config.toml
n_layer = 11
d_model = 224
n_head = 4
n_kv_head = 2
head_dim = 64
d_mlp = 448
vocab_size = 6224
activation = "swiglu"
norm = "rmsnorm"
norm_place = "pre"
norm_eps = 1e-05
positions = "rope"
rope_base = 8730.0
rope_fraction = 1.0
qk_norm = false
attn_scale = 0.125
bias = "qkv"
tie_embeddings = true
parallel_block = false
init = "normal"
init_std_qkv = 0.0464
init_std_o = 0.00989
init_std_up = 0.0464
init_std_down = 0.00989
optimizer = "muon_variant"
lr = 0.0063
beta1 = 0.9
weight_decay = 0.0064
lr_head = 0.00375
grad_clip = 0.5
warmup_steps = 200
schedule = "cos"
final_lr_fraction = 0.1
batch_tokens = [16384, 32768, 65536]
seq_len = 256
doc_mask = false
train_tokens = 487600000
steps = 15313
dataset = "wikipedia_en"
MLP neurons of a small language model. Each row is named by its layer, matrix (down: output weights) and neuron, and shows model dimensions 32-159. Each number is 128 + 24 x the weight over its row's rms, rounded and kept within 0 to 255. Numbers have three digits each. A neuron's up and down rows have the sign that makes its largest values positive.
A block is one neuron, or neurons of one layer that tend to fire together. Before each block is what it responds to, as a language model described it from the Wikipedia text at the highest values.

Responds to: Word-initial g fragment
L7.down64:121160132152119129128155120126114151146133120131125138095121114123182140159163105105145167112160173131134115150104100124153127133105093106109154101151087134152085152118148122137114111103113103130117113077106123141130094099116132130132137140139090165110110096161167127093151086093157147155112114125126128162091112071103127149123109105150147126130160126088131088144148145116119120173089
L7.down143:094110121141124113136101080094126139120143103089120129166156164108140109121159132146175147085108077120131084151170157152106143113119163113117125131139151149167142140123154165165128159154151099109135085113098127142109144129145124117135112122145089181159157112153105115132128109105113153128078156123101139153135114125149152110169132122159131079112135126122139165137111127132159162134126
L7.down146:092139098139094158158100128086145127142145145138117131134117143095172136096152136154124145174115129128117109134119117124110110156127068130123087179169096170118151153103099126140140098121114127157111095152115106157149125151145170139131144150140128122108129127144109166124129100130082152074128103148150145083121125114158133149103123112102181180092120069129111096117068139130142122132106
L7.down259:111155124108138144127151159170130132080107129093130137133119137122125139122130127126068153125145110150145128069131124105140086073124204100129144082177085116182122101180095115156126123111156138093078125152157180083140104144162127147102152105130122117085132116157119125153111106125126148134111120150107115141137168105131116140124134138115105143165142152153155161128116100187083127095091
L7.down332:091127148137159139145146103137101134085134142098159120162116146137099144088156124126172124105159158159106075121142146151160093135103059161115102152145135167120124118122129127121179109117131158150144147124148140150120123149091135143124127148123155099174077135126164086118129146105116155137112174086129097118151124128158136115125124159148123114105142160129085104107116120123205096174118
L7.down423:103135130128134152114161111146116165162113199146135119161129129143135096165147118112127140119132105097146150123112109111148111085146149132115141139124140082119134153129141134140090159114191131108149156124151152096123138093156127099141145126118155098098123081115132123138097143090157128152126117101156116153112103122107137119073126133116112131067132141119202127132099146132134102097112
L7.down428:110138165159112141081115134131067133168094123134123108115107142162129115094113146115127147167120142146077124154124168114133155133122110157138118097135125121103166173160145076103121140167127142118148105162094097095064144116094101108104137139120139168092108127111143174162124122133172135113127120112120128154155107105148116147146130142152110149148173169114117118135119141109073109154110
L7.down434:139154165111095080117172135155107138153114071100102143127139132119149140112130119127128107160162152125127086183124152153139107127119147134142131141101125150133080085156158131160143154129185160112109145110136104123119174094146159115166122165136130161097151115146139136057136129116141132113095114125106122174116118104151101124118149103134109148091148111126113114143132087145108147126145

Responds to: Predicate-opening function words
L8.down193:106145134138106147126126135106109137129174163101138126105145084079118140126119155141129126128103171110143142117116164129137126135107190157090123111137112159135125130108151110074124126090119070113080132135124121115142146109153127168097102080099126126145144138110105131137131099141118085079130141140139155115104093088148143172110145146130146134135109121092148148187139100117115092145114

Responds to: Indefinite article "a"
L7.down18:140168088136101110092134126123150111112131131105126154157107154117144165129130117079123168136160155153089135167127101111156118126127071167101124143122112137153173152150106154157129113127155198100162187149123131133128159132108121098127130100163149164146078118130126131138165119127164106094176122103145117122142112145190141101095087128121138171107129096141125130150101140112157144170136
L7.down27:169134169155134103133136091137133150060167166146128138130143111057156116110120173128134121148126094149113204154112130115108119104141119141120146129143134114146146155167086140113126116094129155112100176174184121073068111159167131157130153162133163112130118090137141133119136103087126154154147111090112131135132122112125145127113145123108112122105122154075128142148129156133120129129145
L7.down59:146103087168121098111113162122106115139137109114161132199144105143145094169127179106141137103141069116096134109087143138137143094116059123106154137158111147127149131159144114149153128127123154074127106096138112096106120138121145119116119143134173154137119134157107113098116116161108112115148097108125125117144112111169158131103139105153096172087164112119122157134145119125096164082062
L7.down72:121138065143122125122152110110151101173103134121121150079115159116135122114132105094093139148117111128141144115135162139113110156131123121164112137148106099137138078151102151136140136111118140132106133120152112160152086110136094128162173128104122111143110144153075102150107131111151122137171097166095152116140155097123130126094129131152121135080166107142175134135114114136165122189144
L7.down82:149153121140093077102140157106112137136143132123103139152123130125139102148137134145106121103140184081147156133143141129166085115111134119102117122152103106139124126182140094151142169140133124116211146111112147131116134141139118137116104081145127111148117141100111129142160114115150142107168137089101126090117139147129083139141130115148165138103080167163155108145118167107110128156085
L7.down119:115129112133126145098120107131094119171130137116130121107161090119122143089197091104127137166100103093127135114100163181161130107178083125123137109109113172153138138115117140120106124132138131104094111116135149126134117109143121106124159131122173112123116170115109105107147106112108142097127098133145177123128131127143107117118147123104123125139146152107050148178119184112154114121138
L7.down303:127128108128122051176118128104137136150129133130163117132167117144139141105136134145090138115070142133119106133110116110127139073131140128131135160112161137090147124127136134103164148118115104132104082112062125121137157136123139156122137113156094130109087126117089151145144187152106106165125129132154138127105109126178133116079148152129143133141126125173152139160125093141124145126134
L7.down309:098143114136140111137116142140117124124056105080101139166104152111128114122152125121083127096126109114099151159147126156117104162108108169153137108174122184104125133084127124101129159154155089157155137095153136150121106155149100097130124144146148125140112120145103121109120069138142094115132132124110106128106066113156157094126148138139135147097125141158087071139072118128123125126194

Responds to: Pre-adjective modifier slots
L7.down69:115140133106090140142116115109069085136139143159111152138186104159135090121145106112101139120084106154160143121148133092130098104156058140158111111090140096093109103108138142140121130125121154124180136129077152127133114121142131123160104166133173137101147129123154172076144125133148128114097095121117160104133118148114122124124192147090101121130110121143190179108160112118127147135075
L7.down92:108130126148100156106129118097128127131128145139152132106134150119106169139142132111113144153121109074113149165184110149118141088126138089132100085117128162139106140102141107121124119122119145129114114136066119137139154098103141120146079101129122131125126141134140136148173162077113175129132104132102136163157131123127111098114154130172140102117122148122197138152135141157127163127165
L7.down128:104128136116078103139126140121133079148145166105117101151152092128147113123114125137140114135143105105121127125116153100112142114140106088085149140091089121086136114107142106156161121147123095163098172176129127127126124088156129135159164133099151156154121143155140147114131126174061137134164113085158119169140152134095160111168125145121110131174126139132150158099126138139101116130158
L7.down235:114101113135141130098093153109093159120098173133127148122135134102130116146063139100115121157149127118107120110123113130136104181130178092125143100110113142134114126068128077097144151186144087098114154110128127145141173165099111097137125116116132135117128128118160133121134169110134117098142121155132120122165136168081121129135156124104152170136121106115122157137096093131129163151092
L7.down372:150129131142161112137137146115133158139170163130134094124103144158151139149114168082096148101064141137120103136122141113155163111079177120116135160177119118159092085084165117123118117092119130088122141147110090117133158113150159145136141131141118129115147156106103152099109138132137102158140128136127144127138122109150128098128171163144143082093147168155199130191113098134119126137119
L7.down409:151124087157115157093115124120156135149149106134164090128131137110118143143090137113153104151124123118086135064147107121118114148148172136170120142158099103144103105157106169106112139126050117167125115132138100106141112111099124139137146127119158128157088136163132131115140110147155127143148122164140157171136109144168109118179127101108131146137188120118138137135138088120108143124131
L7.down440:113124116137122147156115151128158128107144144132130152090128126134110133114133112102104166135129168193143102144134155157143105097133148083132137134168141108120140127128166117139127111137109108173168129139124128164158155139133166126099079135119133118169123110134163141193111150144180128168108134142134154077097109076112206107172132145118147114115108132141149111135131116129086138107139
L7.down446:148085145124119136140126138203100144133142157130144104136124122093156115134111140117092107129146091093131094144123099133130153100123138159126148130152145187154087119099141119148111136121136114114081136114088141127152168123135126150119094135100158145121079099098127152123167132087098124144137087108165096135125158124132095091152102135145142115088148107152152135144125114115133116157131

Responds to: Clause subject pronouns
L7.down15:110164160143119125141139103077176126126131177119159095158106148085117145121102153149152134131122146094150144156094153121104111108130113138148128136087141139128066118161139170131102104121126102139140090154125184106113112089146149142126140154165157158134131126173172126118127134118163113118105159122085150137104175162156115164108125146145106134102095114081187114134137165114085098156163
L7.down33:115122175147117165136117125095134147180119186155133097115184125158127152105137173103145103150149143103154098131137126111101126112182110092127104097121102119126122147117124148098105086101152136113141125105146113142099156139129124171124110152095094120153105151189152137139115174144147111141135119130131111115111133133111142124117129115132148127102126106176160165137119159122131135132129
L7.down145:126144097117103138155114149086118115110095188111104127174123206074059074143095142120138111112135130135156104131102127175095102122116152145079121101132115146148124116120111109094130112089099118161109089140138119103094181139151139148143145111142106128170143152154130159145148105099135146128181129134143157077092091089157125114155103124077117127148113120126169117189108131121120126126133
L7.down150:114164113123134164134142130128125128162116169113129130130165125166109140147132114082122129121153115132122177061149100139107123137145106138131106129122103127136151090142158175094106099132122125126107155161143148114134158162137109139130129193127132117121104147180123111149179110113155127093154091106136138125130123088170160129119142141120178153166119110125096183154120118162108179137142
L7.down155:096196128096092128139153126122066140121121128176122142124160139144114139066114108137137135155138147121155125143125137121127138120148123140175153129137114149123154082183106113116157153172128099123123141102125110140130146153110115138159135135116144125152133154156165109118138145128170118167097126169124152138159153130115164107148135156132156101155114144139152141075168143112121111130071
L7.down411:116131127149133121134158105122097148151139139163140135144125150145145113154130149118126131141118116136116162116108129099077103099153131123122131099135141144124094118114135106110142163166106140162144103122132146152116154111130093112143103134120106113111133138129100113139162158147100133106130115147111094120190145059116109115140118144124143147118147119181168074137104142116149065115138
L7.down432:156127122108142160087116102166143143157127165111151120131147107128117171087112115116103141120126116115119179115125093119094146107142229113173174120106105143107115155123114159136106108105123122111117151134127088149124105155153128148164105154107111107124168127108148152127134183147187162124115117136127142128121093118141152174105144107137117125130092121063212157147102144167150094120134
L7.down447:190139134128122159118112089119141111144144130121132158121153117115126127115124157126134138170158137105119112112139121077146081122120093097154118129118141132158120155107104112124183118117139095111080141144159138151099144160150124092116140147147117113125139082166106122121142126089125155107179112168128125128145162179113093124174103138121096139153147128150128115116127156125134112175138

Responds to: Paragraph-ending breaks
L6.down102:142150160146120159175106093136154117111166175147148139118117146113142149068132098132188100135121140076173100136156149155107113090100158100147161130177180159111106157145138152139163098188105081102124141141148116133132170138118119109138132121136127104163138146144117158154136142118148125117123135148130151166108110123172094150134153139111147133102135130156090164098121076148124112124132
L6.down174:097114138125158129100105121147075148112077132100099144108152117089107135123118141114150165124149132133107108119085093136089090161110210146176135132141125146150117112116139142108161135104124143113073117077086130134140140138138130117126146127133160126150124156142112094111136098109135123162159144111121129148117113132138075134114100185150125152127084113086156096141131161119120146092133
L6.down232:066116114160115138129123130121139137129114177127103123097123148140138167077142129119110122173181136156111091125110126131103120113151179140127103122112101157172110168120109130118169126146148102113114123147136139158133135091115100137153157151108131139170145127137143147172120163123164088114096155118121119165114115147103143115112127128143113133141121146164217136128153124153109161129144
L6.down250:159121119089147136122127151139120135081103110118124123176123132113161122092122095142107112093147137097112157116129175132111170141174167116141126114127124113132110129119100124154136134175152164102138126141123148133166137148105146093099185118096108131150133131068159087147113115136133117145158116085109131105172124121151115137098101117102133146089130123122100105129141151161110158072127
L6.down275:140132105118127112116147150134150095147137101147186111138159127077149126139138122108151114090091152156189127085123109177111112107116188137170140089135125127152087134139127089147146091126142120109112121115149122179118145086103140131081136115114164163114118090146105151114128108094083079130133154129165129141143113099133124106172136138180121119137158149135109086156159125122137142108104
L6.down365:081119115102143121134106134132114151104130116116107125143133182134156129092103169171167179129139126112145139146139186118136135119106218105124134088127167115111115122151134112134165122118118136140161143166168120130152112150112099173128144148121180133108103127151126123155134170116100133128162111111164106116168063117138106111137080164130119101120104147160133154064124144169106111105099
L6.down385:145153107101140156136136143164069107139139140091125130097150156089130114084136126104113115122128127139102104122158111153144120146121142142134141126111133122201131113108093123122134102165138124091139145091100139150145142109159118151106153095101117140089098118129139168092129103133101145121117086068149128161138120155121118114145129141131106170177140135155117155113136136147126172101128
L6.down393:112135102110123138135172099150136153132134150134117117139171153143130145095132119146174129144132117125101162132135140155120095112111150149158123136131144128109119152109117141151156146114155157164122137132140151140147109080097143156149104153100089155133113108120117111076122117096133101109115086120173135124049093100127155130129173107135103164139164108142081104126130121132141168128147

Responds to: Space before year
L7.down1:138126142132119110134065094168102107089150161128150124091132133153100139154100159144119164161112090127103122143074113118091114138152167095147154089120127144170132118105112151181157159149120168106136127096140106145144121153109150161089143127179111126140091125154120096124138132117124076119125141108105151128159089160145162151114149128153106127150120178159154148130112166122109143130114
L7.down30:138138131149105113080132145102075096112150124161089137168096116144122121135140120124167150086139137113119131104117113149127074158143107094126112142126153139169139080131129109150093102158181122098190121150116119163109112127134137113101116140133104138090138138140111101122110104123139124142137179153129198117152145137135152114111105131163142117139149178120105143139131119115121110129146
L7.down118:131094097123127136111089100090180126103122142134132163083129133091122103152076139109089117128154109125099188089151097111114144092097098140150121151128120111145136148163135138138123145138151157148119138152089092158133161132124103103171146124169120083162172141145110101117096120116130133167133145182137114080127094106115123141122139115148117128159142121122136107118116093100137150092118
L7.down195:125115129097179134141135118079118138127144130116127137101098086135113137130127109127081126127133144117092152126107160114092101167098115116122104136127113129142160139146123116140148154105158127128160144125112127099161143084091160133088108151102120163119144180135154096132147130130169190140102132134140146127169080130094127121144119077095111099180144115123127088186120134164084144101086
L7.down250:193140156091101108126120146157138125134118189166146164085129092157089148147145146130136152160135127135119182144145097093131132086145118159093118090135145153099124124131106113086117131128102172111108165128123100122105113165131130144136128117118102120115147124106183097134180134127126102102150142163110134114140101122137108099106149122163142112126148158150153138105186113128116114083104
L7.down277:127137145110171136134175136111131089134128102139106122124111137082149179087122120109149115098123129123109145131134121150096125149125179109088132173135118160066131133133144094131149156133140113149175130120165137148131115121082118130116122145116110121104108124119175085140128133125125093150124173159116146100142107104131127101103160125162106069140103104159118144092170131121122177163131
L7.down395:152129106168140137144113096084146140103130144142150135101123138111111152160133132079104175167105098140144158166113140126129147110126121152092133106128145157117152119162068122150144115097131112106101153128116116174120163105132095130149147104163177118140114167096120103119095116176140157145141073125125132122166120093164116109146155101159163144133087086115148115139150142152087111135134
L7.down439:128118151150153114099117085161105076118151134192150131109105151124131124109135124127095142120115075103094142120171127129123120144092193150106164120107079117104105135109097173088154155098122133141203158154136143153164171143114118170124090134151127124091086146168088143145122092106116154112136136124169126084090155130088098152144177113105137145144129086140094160157153143146131132161078

Responds to: Subject-to-verb transition
L8.down44:109149123113150143097114132164153112161137119116125130137123135053109149091158136132068119129107105114140116112138116103140135136110166144135160132111123097087144123153101121157103134108102148130114141161115130165096121123133137122148128143080102112127124130147116143095091120137138141129113166115072073152181103101116139109153168138130111099125173133160183174107098170131136162136101

Responds to: Role/identity predicate slot
L8.down77:137159102127124069102137124158117128108084172172112131134157132149123126139096132113090137133160114131125127140138121094154099115140191137130139114127114123097133115138136158139103143122139153127102113149105150124105134111106104115101145164163159092122144096154139157129143137146114126135155122118120105120124130138191082146109145101134121121150115154162175172117098123132132150132142

Responds to: Connectives and mid-word pieces
L6.down76:116107107140122106132185158161137146103159119060096107125144106138172131087152149130160147112095158117124122141108102148105140122106131138143132107106078133117123112083124090129115116123133099120134107141185105131121114095141136116101090136117116161144141133155139151128086138098116125097109121129124130138104115124114142127144134149170174097088130073150106137191159148157126136123146
L6.down115:158112100147102129140167143118148124139156195096167154114125118135133142114108132116138136168122175101118142170155083103132110113097097121127094093094159133147135170065124139079176149120120130136102117111104125181114121143118086120167141077121085109143103157107143141124109102134126132194153095156090094093093111113118106102098127163164146144129149103153171144151128107118104134111109
L6.down117:102093138127135153098156150086122159157132141148113115119162125105120112136145087133112125085132126102152128161113093127175147135135096095149120143154103119146141190154141100129185132131103170155116117142093160107161119128145088135106148109139163083172097120101135109134118132116111120127138088154132068130114169147126154141136157144141144123150149162107126090152135122125133101174162
L6.down286:139098135101146109120157138119161183102139108114110094157105116142149073139134149094155158133178141099114139181095121154127166107134116142157174129118139150101140108161107131132111128145123139134125124132147146147118120172156180126138109158143102138120128139136110165112171095120077139164147070105138124139096150132157134142116114149157113110118111106116168103149115132141158139109106
L6.down288:136140108170070124111135167112131098134132180148073102130144152121137155105138112144127135136155120104125111139146112124153101097147097132159149120128131126162122124135122121148142109129153155119126135111132112144130128095155078140095113125138114134192078112100128128135094127135114103140073113145126154178100144120126161119117153104157143134132110132118105103103120129078128121161210
L6.down306:145091106129105096098096120128127078128125151091152138131124138120161116131095135158145098151112087113137113119127112128154132155145128112139119124108125157173132137151167145133145156129145152125125117108123136155110167115131127124120170133105118143147114169126087138077149083107125102133144097134112153143146127137158103123129110179166147126136201149120137161130166083096105124172122
L6.down388:138167096114132081124115094117136127143106081126100136146131130137152124099143133146100107124142140162140140132173160113164168125138148116145114130112110111177134110145095107145104132120131151134116110107107139094166084134133173123139131126134128104183196093097141125110108159141176104159101115120096089145128129136141127082181155168105132127136119135116175124071127132149116131122126
L6.down446:152129145121096149092070131152113158167134128141115096117114136101125086157127068097118116142136194134125136121110148121133108130092087119099155118107139141151173108162135138135104134203156096121112155117150143114133146168117121107106101041166115085117140090151145140119110113117131135159144108147148186129120129147101102146133114155145126116159116128156104160117118110126136154149156

Responds to: Year-start position
L8.down65:140110121137153152154109121122151096078131126121118119145083131120116157074115157163130126104163150124105156138137149137099137136155199157099164146107110101105121089128118200132138132127139145108146130148135127143113132096059105174137105146131091101076189129141179056132113110139133115153145152148141115095089120121128123138125157151141156137080117109139172091152105113118161149114124